Weights of a small GPT-style language model, trained from scratch on English Wikipedia: 8.86M parameters.
MLP neurons of a small language model. Each row is named by its layer, matrix (up: input weights) and neuron, and shows model dimensions 0-255. Each number is 128 + 24 x the weight over its row's rms, rounded and kept within 0 to 255. Numbers have three digits each.
After each neuron's rows, "fires on" lists the tokens most often at its 100 highest values on Wikipedia text that the model never trained on.

L2.up423:094139091104117139107114117148078104115091112157099141143125113122067082099081148106093149134158173137106123105104157108170123128148146143121131117116145109106102123150147117123110154083083127145102092175128087097123161157126145082136139116117141137172119122126126132128122102126122085109123166134130144097123146175111136136118141164142141118137118123102147090133127130093042141129106181087133108112097173146133107157145127118133138124139131123102134165130124144122203144124145122158125107103162160163158126105166155110120139111126129175159153152118142118127133150140125148103104192118128151139111138144106108193100105147163135142102123106148128150174116123121108086151099129118103082154100123143120125147145134120151148148115129143145139146121151135163089119113152159
fires on: " m", " ass", " eff", " manag"

L2.up947:097096191109132123160138161125111106138122160203127143099125145101084155133198140108130111149138134149145082170118125156120136132146131108166119153168102133078108132142070097127118137066125130128108126089163078116146143137132169141118138047125164133105102111107099141123149108124106111117120123130142121161109141111131112136140141103159160116102135133134150128117133120118136106152112111131122094142101130091133135155108088145095129161103135147127112177107155161149068111131088157137145127143103154145123137187130144129095099117156130122136117101152075116093129125120126108091132130130122122155139121101110127128141151147117116117120118161122169125145123143160103173124130118090150132159135137175130155106134088093137105139132141119112070166148130127127145123150176138
fires on: "ia", "ie", " Wales", " Africa", "a", " World"

L2.up652:122150129107121115114138141141144110141151128125186153071112131133082148122120131125059170145144146144112089146165133151107111160143104156115107120109146120140089099133115143096122107157100132131127136164134144121139150107165142122091148137084134121139123129118102146093148116145161114133126168115116130117138125168128094122187119103139142150141127129100101116113111130140129068098077095131099149146106163134116122121090147127164120085138121087151123114098186154116093145127122137120167116130135160172113172125108166145132115116116142158103111111081102116147156118120120155159133115103094111178154119111089126114156123136138144089164139140131098162139164101119119132117129177130158110128172117131108111158145172157131131147105132094123070136104175086144084179141104141
fires on: " att", " def", " am", " desc", " caus", " hel"

L3.up625:109158153141142133121119099131127115136114125115110118127106139099146144111120130101146161130108125157160167100097123112144133107087140118117106085136077178114191140151139154126177129177130119137103118113146128136083136181124101104061169088116112142142096121123104130178151109147135117091102097141132120126110109158141085105171126172182139120094135134149145152140097137127130110116077145155114149143174104162149067101155119154150137139129140130112137146161121099150137162117134136123117101114156168090176129129091121114131124126121175063133118139168160148132150101154129117125113162132088117122137113159136114123125097116106138115149102107105113115102127142096092115085090161147157143149119143103129157099155112080108145151112127163130172122120125144136137155127119112
fires on: "m", "g", "op", "c", "i", "p"

L5.up109:152117114088144150116165113143119105107067147147142125142130096113164120090103177120121173124178154109082135136127152129147144128155155132097173145144094136145111148083120115117125139143108154162137134164100143110142122118160134106096162125131108163122086135104079119134134118128106103146134087136130145133165121132127108126138122126107111126107127150158088103077121084113125160109137067166148131158163084149098126133137125108143126166147106098110147128134122137112162179100131141148121083120150130123118130140141146139124135132165125117143091142119116128153092121127062147146121162136104167125116165108133130088169139146175127124173166117136120132134123058145089149123110124115167095121145124122137098130113107143151128151118122159140131110148173082143060117114141080
fires on: "d", " def", "ag", "iv", "v", " v"

L2.up400:149137203091144095099127111153139161149145142118134137080119114136106098116097134146118152139095098122138130106157100096168107133127091105166133164156138124111097099145155154148125134126142148098133149115167123095117152095122105159137099136122144152123117144105150157085108117119111136125126089104133103101117123159156132145136106110122167145126117119136109135139120127122137140117087125142116136135145082116090094109077086159152125112114072122141161152126135126181148133144171137107126153165121154110144066121160109175070122135135134107124113111119144122121130125159128120151120117134116103159130191136161128132102145092117144133136147155114130113155133178146096126141179147088113092120178122177085114135123140135084136153134185153115096184118133113130136085146101130
fires on: "is", "ik", "ile", "e", "y", "es"

L2.up5:185108117144129128138124156130110128137075098141119130118142120131140106104112137114164094073092172101129128079072133155166155105114128104113165127143140117100131155136104130113111109125157080135115120147158130139087077153150197114160115143128104099115147119145111155112135143166119106135110085112117104156150104126141127110130127154089184120087161136144157072132107111119151064122079144101154164101123110101125118141121155176109118124134127100139126165104121118110129154152127117149107145132147182101157080154088160119124132112137122107141116185146128110121117108089151134142139133135109119115121127161163162160148108142174111150121121101149112148111125167139144146135107139135114112144140134104118199125148140091102139129083116141126119114113156120142137107132150083
fires on: "anc", "ok", "g", "p", "ann", "ac"

L2.up1012:142125134116112116179123109140102130144065085103163113115104121119111165089132149118132143094124132121109139120131159112094132123109170098098090108109113089109111133163135131113129084136152143163120133111161132122127133150129104135120111140147163114150140148132173116129120144135132133150173146115117178141110105128170110096167128137109114129079133112133139099150156097133150124114124142119149170102126134120136129109110117135097103114105192096096152175081171112117111114132131169126144138157128127097149108177128084148161156150117070078148122062152102146131114102106127130097110104131154107164120118158101133208156157086151126154150162134133125174124154142126156154105190144147148171103104110161117136107113157148147153132125126121151142134112139120126125120096117136
fires on: " Le", " Man", " le", " San", "il"

L5.up601:110119193099155138117090121101116136059099092158116105172135129116143137111170159136154130116137134166156099140068144158157172101118118139129148118110077130157127140138159081139180127120144155124097132134118152118116095151123109131133089133128106068184121158141140111101115080134094142134157114126129116133129148143108080195132100096168132170098108139156130103123163135150125137119131157143105089151084096137178123127137140160107100099107082146141169164158141088141123100123127105148130111145135133124148137131154130115135156136111149146137103116110100097110133124164142125118128151152106150103083097147102088118156134126144126136103131154092110137164104106136123108127143113136108088179140143106126127117146151120151126117124155102132117135185137122151149160120115114
fires on: "aff", "w", "ch", "p"

L3.up608:112116109164099123136088110158183110130164123070126102114125126134102128149146082123106125096154110132146110097165119123139170155170139139156095122105125131160127135116071126168140159100137113127143142136136096123110123132144151113095188101108133134158121154079124158118101139139109095143128139115142122108111170123153151140133106090125103164154122134114164097146079117145142151117103124133143123133085104118132157110139108153129107125147165137095142062136140121169110060160162114181137167152115144176099080117089122143118096117136111114122150106191118133141087144131103122141122107132091129112105162140137152113152131135138127146107118123133136124122125119133094109130116140165135111147170093143155084125167106092103135132109155106069142167151154139136157149115137104
fires on: "ed", "ri", "r", "ort", "ir", "le"

L5.up836:153125147132102100136119085146149166122131116156138081137092113145156121069099144136135133160173128134121141105138130142124141143139092107128181106131105117130150143156128120103156100124156140122096131138134129128136121131173186148122086136142149107109168097141150122084116127091091130197167118122162130119089146130099153092150166123129144109117109125145117160168098114162159148094141137150090158101132127147157136115123140150108130087119115175112124108133121116155158124100127178135160120152106116077140133138179119110147097108144060120138117129115156114087160116173146136127122152129117110175121121105152113100096137133120107123163172087171129156127148120166084106099124147109077143149089149074124145125133111123123124141109133104128159106126114104106132124130128178
fires on: " b", " B", " med", " off"

L3.up449:120126153113152127155107127127131128128117119139125134125160107109149165100110135119122122140120065105141122113113146164128094124128108134126122107119127125111108149143101139113137144129135157118166103207154127126095146121162190100081137132120165137074162114099113150138141131050101118174100114144160137126106146118118171107165159129108143107135110103115111093138141143122089128129130147144096131146160110112145123160099094109110081174137135096144145124146116074139129165126134141126134098080116086121166074169117126140163131134182105053177119114128136155119120118116130103159135108122125134132153111077138152146127109175139134155134090153150119132134149117096114097101098154140137121107121094165135132115140158105132163124147129116190140151124133099097107116110120161
fires on: ",", ":", "s"

L3.up377:157059151080132100197095144144180117107147114088141156142100143113148127132117105182130158116095142138157114170062114091128153146113118161131146105129112103115123149097127133094168152129145127140118125127132166092155168143152130096086145173139167133173108141080111139118114128122156110119133151132127090136101133127144090124073150104154109110080144123181180118128128145120160145114113132118110161079155089154108132151141135167129119108159154119109096121146142144079123146120132132128132152145123128118092135138141138098133172148165079136144143140082098108128124128093119095120148108126102132127127112139169117111098145178151155137149122093134099134133112167130105107120149144135115152136141110154120121144070111139131131155126123112126121103142138152113152131108158110
fires on: " Y", "H", " I", " y", " o", " h"

L2.up53:159185139122119101132118116093122093148198186156083096138118128120122162110116177119143160101098133108105138154122087133145146162130136088108123129161142148090120108170149158136104113118135120163131099101120158110169143119122063135095109122077102177110126116183150110128124135173127133107104148146087129151126138121126135141120159154112141141127150146129121149132142163082121133152151122137090176103118150087163143137057115116114116095140120134127147073137125116168165125135139116125117089131118105098130130137109108176131132123103088110121128130126134129168158116115144158097147157127120123142116159110148177153104123099144122107129142140091108079159154129114157151133147153113128111128159142149103141099159104108143154096117131132112133149163108131173099140150099128
fires on: "i", "ri", " since", "in", "ian"

L3.up633:115121158135098128142106183126130110121134112165173134133109129137120154140178116106127162162127110096124166140158082141139152115175162109123086113141170156156118156099163132107101135145123177171133132107124160098177129105165153111136123108157157127121114125122099115114126139087137139167150129089130146098113145111139104105145164145114146148144118117123139088138143179172119138136123139135120104140075126111128125140136102139119103169182121135127105174096143112127150120100091158100119094114119080136102102117141127130119116140162125063125143121100113138116119131158107127131118073099124102085135139142186122104101130151085124122129116136128146111113167133107139115126124140127154161134117171159115110137094159133137179070154155112176150143088093132107118104131170101
fires on: "n", "l", "ak", ":", "d"

L2.up444:169121113162162212133167144129127118090123131144154097115142105114124165109150129146134104157152136160147135159112134145106096089128100161141088123099098106167139103169128108128111094164157135128129088115143087120097134118103148092125170117134121119115171183094143120116140152096106157123151130125133149096125113155127108112120149102162136177087114110109131125103128134119126089122114130160064124139146128123110141106172130116134171143131114126120121129150080132161178147109139129148125144103130139105152123108142125172138136141130102133117151138124093111098154117177157115095152097102103133149144121137123139186155125150111119135134106118147135147123121088134076138111136111110129114086134118138139095052097138104133088158110140131135170128083106102137167104148093095
fires on: " number", " Lab", " ft", " –", " No", " body"

L5.up498:141111119135168109133125103159111142153191128127096122122116131129146111115173150147162112196122113150151134075065116124148115122101159116110121115138110113141144145133143125137093113083133160138117142128145144152142115150097152101120115115118163139108107141138152123125153117139144148107089173084166129123120131118225202108103117137142137127134141131097158150122127092152093156128134073144125113127180142142141130137145143064115127134144092160153093125116134135133144086156072118129124102145108140173146125107122125160116132141109171124135139111103143109138073088106094101114088179157153107141112160117127146086153127158110118116160130135118083144135136111154095148125091122135149125118108127153140123146152108131086152140125087139149110155122145120119117135096105114
fires on: "ro", " In", "um", "el", " sub"

L2.up13:105080144141137145137145179096088153131134120113091137111139084119111121149112143140129102155117060162147121138135096102113122119104125130157136107140172106074142139142117175113066223135109135159112109157155108087136169094164147105086142161150117133098137109066134133097111150102106135121125143115141128136106126138137124132124135102128110091103128111067149115123128148141146137140098148145144108130171120111119132152138107112123143116106115112135134113132115138128125112147131183105151151162127129111145160131079110134144170127175144114094087132160172093154103140131080111132118141089140185151126131160124148143142147077057143150157119149127151109121154104141129099103112101126100131161123122124154154086114150124116135144138128128114138150141123127100101130114136143
fires on: ":", "and", "ile", "ach", "ic", "M"

L5.up181:138134115150152119121172120124108105128093116148096063172135132127083177114124128149093141127115096089120155120165108143138150105100130103130117125101182159146120164100161112122127107077132073133140141111128154113130144143119134098126138055128134133112156101140077125108116105140140143116133159113129121130109138100119080116179155149143090087132102124119119142134117102166151130132113165146140104119120134138134192104161136131112122131165105143116103129169089188110128134167100121147144151119115123150102121113163154139119119132121120139139160136125117174122090177127132135111147130133112138129099184110147165135134104144126136128102122122186144098153119118143105109112161134122127140163125138139142118152118189081146121095088133114182068118109126120141116175133107093
fires on: "re", "fl", " fl", "n", "stit"

L5.up488:148099115145120121125116111118172135122078076126161137126147144125121107145072133136137121113124135098152109131094150133135162115127119119115160128121126144198119148133141155123151160152153112174135119114132144070178095153108125111129105114072120116126061154166147123107133081140178184158159125148161130140131111137121144098117114085128111107146093098113100132132135167117112149138107115126132139101127096102122112126139122156109136159135086141139151149173115115142126107132068134120089138122125140143098121120153153131081150088103099143140122159094147130123129162141122140107175125160120121162093169151142171125099159107112129134130128138134111171126139088161142110132115108136093158120139089122125110143097092153111145145141102123149095170112114117089137196130160089
fires on: "f", "F", " f", "if", ":", " $"

L5.up348:136150100128124113180098124077125099116206128123115155152103101150105118156154148134098162104101149130150097134115152168143160099143111148101114121128171118150165128110132121107174132126083060139151129132175163141124125114121119162080146111135159132067151133140104114143125116130109172073067166120084131109157152143112112104149137131104151117116140130110132128118127137127133113083107132119149102150119137131105085101106121138148184115111113105141105136165125123124105145125133176098129080123118123108101127116132119101131127112107106122139135185157085141140110128115130129096164121156139113159123140152171112164141153130157118146099138136070158119142110138150172162126128144141141173138131136113078117158129133137100124150101097118171137149097121150136107130116112163
fires on: "u", "ul", "ot", "us", "ut", "in"

L2.up744:153081133119103151162198163146129131115153146118136131129131139140104045134160095116077093116096117163148100137163130150175167158188135118133140122151113146099127158141120142150166099084061103155106129107121086125118111125097129130140091110116127107124110127144122123122101129117131160095082156119138140117154134148144116146103095149104111115111130173102130146118130097131113129116118116130126133162146103130117149104132151135145161113098143151171098081150156131140126118116107157121129111157115107123122137109110087148115135153146136136129145147187113071147140165158087171124126168131147174149132153123143170136136136101146132138140085120138162132118111106166123107142110138160160110152113126143136127157150062094109138124140084132082109100155116139094136141131114114
fires on: "u", "in", " Gu", "inn"

L3.up319:121127104072137131120138135107083113148126129155146087138122084115122134135103134112169152148105135108146110133142129117104140138150167120110153143098081101132125130122153131112093111135127190168139133064145114160127104153116086140124119126121149130144132116123130155071114126169089142124107111117079141125140149121108152123118149165168168070072139105142133110089154140102162099170129122091121195155135152160143119154091095057115092139113119137132150151126143151116105142103184132137183133131159104125114172125124107108157160126096109114145132154113123141109111133122120166165144141152104144142124108143082125132130151152143121129086106186153126118114116132148118155138129133155089140138115138185122130164133134074117129168150121149115135102131111151132116124102126119
fires on: " In", " He", "ing", "ere"

L3.up92:104145149122132159101104145148112140164153168130115120096152155111140110123167127164088108160134136114087088148137106165123136167139136118165147130136113113093139154101125132142106185151144135139126113169098119104144140127155216150108139114135140132108124126098109147138115132105104083104135127132168096112110107132110132146125135117113157122130138144124146204119142138112123146089119138187121122154141136126129102112179114152132140146089096177123146146114109135105127124098121165117098130140082113143084159099125125118099127063154128142086161124093117173112104125152101068152143159106107106166168147137157107123120103112066095147139116121102117149132131100155103099128115120127101134102127125134160121135140153120122130097127172148143145121103105140094139086173097138
fires on: "'", "ur", " West", "ra", " sur", " Land"

L3.up203:147149143102168141141080152113117127063155138133124078127144121135124146149107129104113116132113130148084134195105170136088129120117095146141135155168140092160118120152100082129131138184126160150133094155123170174114114125170122111154126174155073121139143158156100157119138145144129126119131142104093116142123104151109139116139129087137157103108168105130172096144121117084137091110147155148120103147149096095111125150150145124102126165147144124159142132095134097135125137157137126141100129166118144138139114108126143138119123192153127120182153167101138113140100164129092080162152093114133117135124123094104120155127147132114067137121116100164091130104129113070191158154120167099126153095116098145136101128120143129121121131106117106123108130136119132107130144111140130
fires on: " as", "As", "|---|---|---|---|---|", "s", "|---|---|---|---|---|---|"

L3.up108:117095108140122113128095144096119137126121126134130096138123164142124120112142137141080104161150146137174139122159168121104147142163121111158112125157111133134111134174106160143127174147139149157126118115165085092136122125090130146108131119116116164119150143115120095145100135088122141134042107115117107168156158131129183090108119135113143106108157131128110144136160146123148130123138088159131170059084122152116131147155162114120110144123203084077137114121128152154129130134151091175127103128122097085108096125104142163174083108150131112155155091161109154126167099128115143139154152107104140126131121143149117158160146153132133119112133081128128117107111120111077081150144128143168130140132108149089114144123171147120131144120129083132127138100137127100134150123070131
fires on: "r", "ri", " ra", "str", " Tri", " r"

L2.up321:124099136138123107093109130158149143132112136151096117114100136122104124123089113126158118154105133078100154135121110110112113164131120092140138095138153134155140119142144135147187134144104160145138156147109107111163156125129083143097152102098117159192130154099126123163114146118112148098118153131091133134182093125134105122130153168114094123107125140126141118145160142129136149147118163163148124121095079137119103175153141066098099139104132135109127120113142125118148117113138121161137108131063144117114118134117123188138122108116166054109136135157137123121142136143126107139087125138091131102107088105132115167142153131131113092124164121110131171140131096090108082170115128121129150154106166158159190090113069111132138147138144124151120133131102146094077114148093170
fires on: "r", " Cr", " Tr", "ar", " arr"

L5.up4:127139134116123127137111159150124126136138176126124221151130166100149117160185142111132125108135129130091093118126175127109157114136155138125072135142186111134121133110168101121136100137122115119151092134125143143101104119121144110138149131088189095114159159136120107125082128110148159100081170161080134140088153085110146152154109098109087138176104131121139164114107127128117096138151175130122103105119117083108107122153139112187115119137134121133104106113146126129084115159092125094132128170084154142132138110106127099131150133124093108094144186118111099111156107137111146118154136130162116147085129130149130148067159152100109164138122119124128092122111081134144159114088140126161137146141123127104112134149130149136147166138154124149102104112130142115142147103125107
fires on: ":", " by", " /", " as", "ong", "er"

L2.up268:104138132144114132163092123120112119141130131125138112170066140135091110124067125140129120111130135141108103085165133111165143129128121130140131119131116131117085163204130099172131162122077150124127138128109122146179078144093184126098168136132124099150183145142152109116100127116131106121121130158117121127141151110150124111134138128150127128159128173118118135136130129114104120152122144118127107100086145176066122131063138107135158109123136144113153092124119161108135186130087068147119123120138136090121099101124144128149162125090128134171134132146150074142081155148141176119131157113128144151175132115134131096157132080124132122139103126116126174132099140152109098095138131118129158091153106126155128153132178127092128130124142128146154125101117146110112141172103086
fires on: "r", "ar", "qu", "ret", "sp", "eng"

L2.up128:110144132134124106115108172170118138116121117142093149090072097176127161122121085136147098137119101153093152171130120188185137155123185150133096103103142118085150120130110166130155128138160124117123144110135104142131127123143096152130069116099151139107142170077166149145139156113102088120151175153089155093147108115131159124147088112152115100110150091139166107129114135136113155158144123124145073127125109147116095133090124124120113130109148106083111147111150167109155116118096147121124113167143133086113131152139114154136133120144121114125108157134139132116145132104151149138156155164101126111095159147139142053090114174120118112166105096121108155140144106154145112121125086184136144122111101166109116145121105116133143143100108139146116170113108114117095142129132136
fires on: "==", "-", "int", "h", "ent", "est"

L3.up502:125154087153131142146110116181125118119096111113144113126149119118138177188193087165104124152140117083155125182143169157141146121148104113136130051155099083119119131121126125146189130126119089121102094183149136123117080123138114130156093123104133109162146099114153133112157139118138154130103133125182108091141132138138107085120122121154083105110118087117121091123130141124127108105113090139128168146102124093138146105089133161111136098132124164154116184121143131144135171139164145110101148129116086107143112128137159149079144159137133120144116135124152129123144117148107100118134160101130115140085170134099148112117082152113101126137094129145132116171106123149094127138133121124115158162120150111107145131117107114130109109101153135094104099172109091117127155145103149
fires on: " post", "an", "ison", "oor", "ivate", " trad"

L3.up45:153089132115110191195112112119134143138167150134115107105104136138103131108125154119121143119079166116086156130077157118115127119156157120089123147133134133131100110166156137097111172091119107125115130118126100099191133110119117126159134115098150150131128110128143130113112163102159193110120149104149124100106127134165113102117138113139141156144146110120155132135160139093177151106141154131121116116124119111134149100114103097126117126060124139119150126165116149088140160165148118112153107125125113084122102167139151171109126154130120112116130127199151083149124101117128175137165103091108126110108139122150124127135132104082127143116164134072114129146113113100147087154124149091178134108151141119122108128122152151123091121115181136139100125174146153135107111134095178
fires on: "i", "e", "il", "ik", "os", " De"

L3.up489:139164112091117124124103166092100141133130062121120136172096106125137150104114129112118178092160098103077126121133121127157125121099138140135114126139127128104163128144129161112116152115171122121139121068099088105036134172163121137124124123128150118175086115091119157119144146125073107165151147139099177107150137096117119144140131119113196130107106129165140160090160103140102130150123118121154153158149114097171128105112147153136073114116135160114152135100144080168121137118145143165127132136087147114137123153131103114150149089131153106123116115138129154107126133177141156129176110108121158150115155119141130151086147127124116114123123146121138092115101106111149092114138136147143157178190129131098158128148133132118155121123138104093147153140113111112134125139129120
fires on: "us", "in", "am", "b", "c"

L5.up88:130144162131135114159141134117126126114146118085127156111124082087095116133106137091112163152161125120141118105166125170127138106137174104112118124103137107105089108168156109172144120117154112110126130117144142127161108102133169120147141121130141166153100111094106120122106141139127101206113113153110111118131143151107131176161146106156160137131121095126161125084156091106149120137139149135133108151150086151123093101114138106145110119095145107120167183126103093126137138103074139164145114110123107081119085146123158150124099130167132134139128123155084157130099132136146138196123119115169129129155125187139120140123117112169159126117110122155112132120150121088125101173122122129100080097123115135152129117139068117151135101164129106141086134076181153111136130170140139
fires on: "ers", "oss", "s", "x", "es", " B"

L5.up270:135193161161095114113083124148100144117146106134134177113097160172108104166083123120096115114149128090108116121145146142140130118154113134127125152166137148143139119127128126077151162102128192154123118124095125144118095104112074133133135129093140108114128147149117136110168136084192119141134116156096155115088086141110133176104105108142135127150112156116109144110153154138129129121133130084104160137116096130152097130119106163135140141100097138110156118133131129190118184129117139147123069133128142125121106128106177172127131114130096151127137128129134159126107115110075151124166075144166133073132151131124100097119121137156105142079118114122148124134123152129080166149120114133127136095150118119119132138136092134135190099143161130126089133087123172114125128099112128
fires on: "ing", "ar", " of", "al", "ed", "eral"

L2.up587:136127168152164104117150136150122169129183127157168121132156124149130131175110144083113155133146173117150155083129081136074131140138103143128077093147138102175093143159059134133109125085129150090126086132149105148129117158124149157102144106155098055107126137075104132142105126110132134140100118117160123125143106132120114123118152158149120133116155125148160128121121130096175168144125098135191143086135118075145085115109147107149108127138089137140106105150146132125139100125164125102129154103111125134111126166114142111155123153139087112143143104156089119141127143125125121102127129143114131104138149142142143102143116103123097142119137133107122121068125176122176129110130159125116151086117141112155117113148136160108126115190132116140108104087103086133144122122162097
fires on: " ==", " met", " died", "st", " equ"

L2.up263:117134121126107123121133113136158133110131128152151147112088138113125106120102160165136144156084132118096148186135157130124161105151108189146118122147124117158128137103160167119126107120132116158124139133111163161180103132119073171097131130108119158118129096136111126110128115121167134109146159137105099086140149140171145083099124123159143167142140111151105113104149132122095132134107101149124121142112110170123109183175150123143118105152092104159116140165092139108123127106123155176097142154135089133130146105089113143113116117119088098082124070105198103123118137127100095149158115172078099139113090101102112099095151095164087153144110089116104187136119093168133113132124135124140107136147135116133157142176142135133144111110160131144123139131118089143118138106143111
fires on: "F", " def", "S", " inter", "f", "ation"

L5.up647:145159133100104126116144100151153148102128093127111126161121090145151148094114112142098114126155146112098143136143131095102127116132089149134162086140097116138158149081121115111083109137129132114128149121110113091107157143154135137119127150120117107172122129123098120127124152116107119115128159178121138177140083075177125140127153175142175140138087143115092136152147100127140134156092164190156159150123171138148116142073096130141108124118132159108147144105106131098107093134132097143157101103111168120154114124110129124108129095097098092118131130111136183163155063124148093117162148133118146088133156119141137127133122143146132109117122150139153125102098093131132156133113136093163133154138110144156148181118174139128141117139070102128120124150127127129151111168147211
fires on: "am", "b", "ab", "ah", "u", "al"

L5.up988:144152165156162170134112172137130137119114145100159145095131103157121114114115098143172144173129094124086138137126118144164129174116136107125141129122119142163106134128129123103121142115111134141124143126136085187087136140135116102123118126129149136142161151142151129138138124110136124105091139107114119106100120155103118113107155138149139147180109131129181134115137152131149132141113156136165077146120079116140127128145143091089115105077127100129134092123099110113146153131094117140132146095096088137156112109109142129104121086117078087150146164136160109144121113125115091140181101148227127104120156130136168129113174136136119130134113106124099115134158105137087137121150166139114143077131135160180098161119106132078114113129146163088143136067129118117113129126166086
fires on: " to", " of", " well", "ep", "ince", "ed"

L5.up499:122085130136119118121105131106106136143131179127160116137124134138171095110123160137161126128074154154155136115117133145170154115125143131146113108160109145076135155114131155149122112110088107108146136172142136108151153113167091089135108133156152135184156063142134126111126112147129159138114139114142167154118149124171149079158149121172073134127141119156163124129108107106130167160113106147145086127087142113114137133093127168120140107102137129127127066104105076135140105118141133178137137130130117109136152089129112103125135125133089118141124119122129124133125115109145126143158125106113076144152158132147132143154135164147140127087129135131103095143112133194135118140141090122091172095170112165132101121178102132103111136112079142117134150125053117082119143164115137
fires on: "N", "ian", "r", "ri", "ec", "ic"

L5.up857:113157141151094175126107170157122111177098126167126153132110100109155150101123130167143131147143105156112106107080174187114126103145115125077114105127135135121108136135096143072129135097133126087082169145166113115099113141114073133118146128125123137090136134130109163093120145148168117118133135126132118126141125136135133098136130149099109112081138132149165161130110137104159141117148157149139098102102124159111112108137175137212125145102148102119149146108148091110102175134118167124137107140141147129110113104156158116123136154098092146128117135139121126170099152108142156136081135104148136149133116129163128094134136136124117143139150125141088120135103113137144123152142126113113140127094151156102156173153102101136125126079099110099140091097208120140125090135105183
fires on: "il", "p", "on", "cl", "l", " exp"

L5.up586:104138153161137110139103108122142173130127067144140099087126080142124151157127125156164155103129125137146145102079190142115122089118112099158097142096129073083165121112134108111157162149102085114125163138149133113159115128117113085166108176111122136121138109122095120091122162127097119134113117171122117114137101125152131140097105113143132100125125152118143187144198160121144122137140126130095066133165114124141167138108115134160121115119116101127128136101166118162163087129110088138140150175121130121117115135135116129118119157116122091124124141140109144146116133161122119131099119136115128161082093086120108132116143134147127131140114140138109120139155124153118152135132081118074130153131104113170194161150105143112130149120165145155167119087127112080165133147111095
fires on: ";", ":", "s", "/"

L5.up434:164160091141138127156156174151127117169128128121139128097116135110125122134143160132097136150119125142136142144121123183157121125082121086133157121124126116164114118156157134158155118140097125122116131119104114132116118130157197068137136131089161111150122160125112127150114126079091135120143125165148177144111111183132096157091126080124072112138098133160163123085141061087101154131147113080090154131145151117124078155136092122131103109120139135141143139132137117184142124112133118167159064151124127117105103110106127141072115149125120123108103111098158095130115138141111149153124145121134119131120146151159095107115138114111085134118115153140122128122109132150180119148109131152099117160137182155147119117141137120122123175102089133122109141104128123077162140108148168
fires on: " the", " from", "'s", "'", " named", " an"

L2.up503:157106128111139101114148157150076140089142124131124105120108130132149133129150152110138113147118123112106124098157146132100134166158131174121161133074184136128103170117119163130137131134165142105117123117134141161158109132108149149101153145116110084146177124099174149103093141134125074115158164112121136128113123122148124126180135159126100097150135162155140126140139141112160128129116125124175117111156158165122118109130093106135136109097183090137148137136131107121134129118068173153135114139184141129114135148093114118135107130128129128161136146160130124101142158097114128122103157127148170070070138145152091119154144111120162133151126127108090102102128118099145157137096112127103155141145105126078068148149105105138112146112110076107115103099197148106097117100119094
fires on: "l", "il", " opp", " poss", "enn"

L2.up832:133151125124128127133122123201140113174132150095133158138090115150126149087132103127117133135159075119180121138125113134134117117151162110109107128130110119093105146108140146094130128112143158120117167131095137159112079116125101149106115106129147166117176135108093155124112107147111138084130100146113118135158124138072093128101120150119176112127091092111122157140163131105151138114156175109093151135126111113117134101157152119064117131138113152154167111133120113134133138081197132139076111133143095144177140090103105132141120152117116149157107124109109111147151168164096167113173155130120091146135111157129092116108119134137150114147117132183131158122107171103087146131106125144167092153143148092093169114120163148130130120122148170106136163117134120147128145101115156
fires on: "t", " D", " int", "D", "d"

L3.up748:128116144124152110110130152147128149121123107095115167120128127186124123156127090112147135163137121133141113105079094118127119144095115143096091097122120088086114154163082159108126094112106151129124120162136106139145113166105105085149082141082129099142142161116110139101143125140138143085104115130178129079145100085149089126117152118070123184169105109159152134177135133125129108131155127101061173155121113139154106129097127155085127121088114129141090167112115090114143182110128125159108155120137131127127150134136124135133140115128128106160144134140099180161113126132080125144139162123149105141102123160184121129124131142147100108121134117149127143124077163123134101130113155148121117101106135148149146121165151129166107154140141118141113135134183108143153134157074148
fires on: " add", " D", " cond", "an", "ri", "d"

L3.up1007:091117158152118141165127134120145134136145097124152144114120150144115152201155130152110134131133114103074160119059128177128125157120129137174109144124104082163126157162131141155129131145153113128143130165098139140142117082088100152116107114124144113134112104170114117126139109150165098145133137153155152146133120113113100192127126139163140103123141165135123131105126073126118142122122114133121162125125133145127173117104145145140128110139097160181148116087095125099126140093165070130126127116160124113125128157131134123111107095108116153118123139146123096155139069133109065193138151100130158148187136094125125158110135132161117111124088123103131126115125145144115087159114140088140176162158127110156122101103105126142147103102111110138139089113117110115136063109118158
fires on: "ly", "ch", "em", "ty", "sp", "s"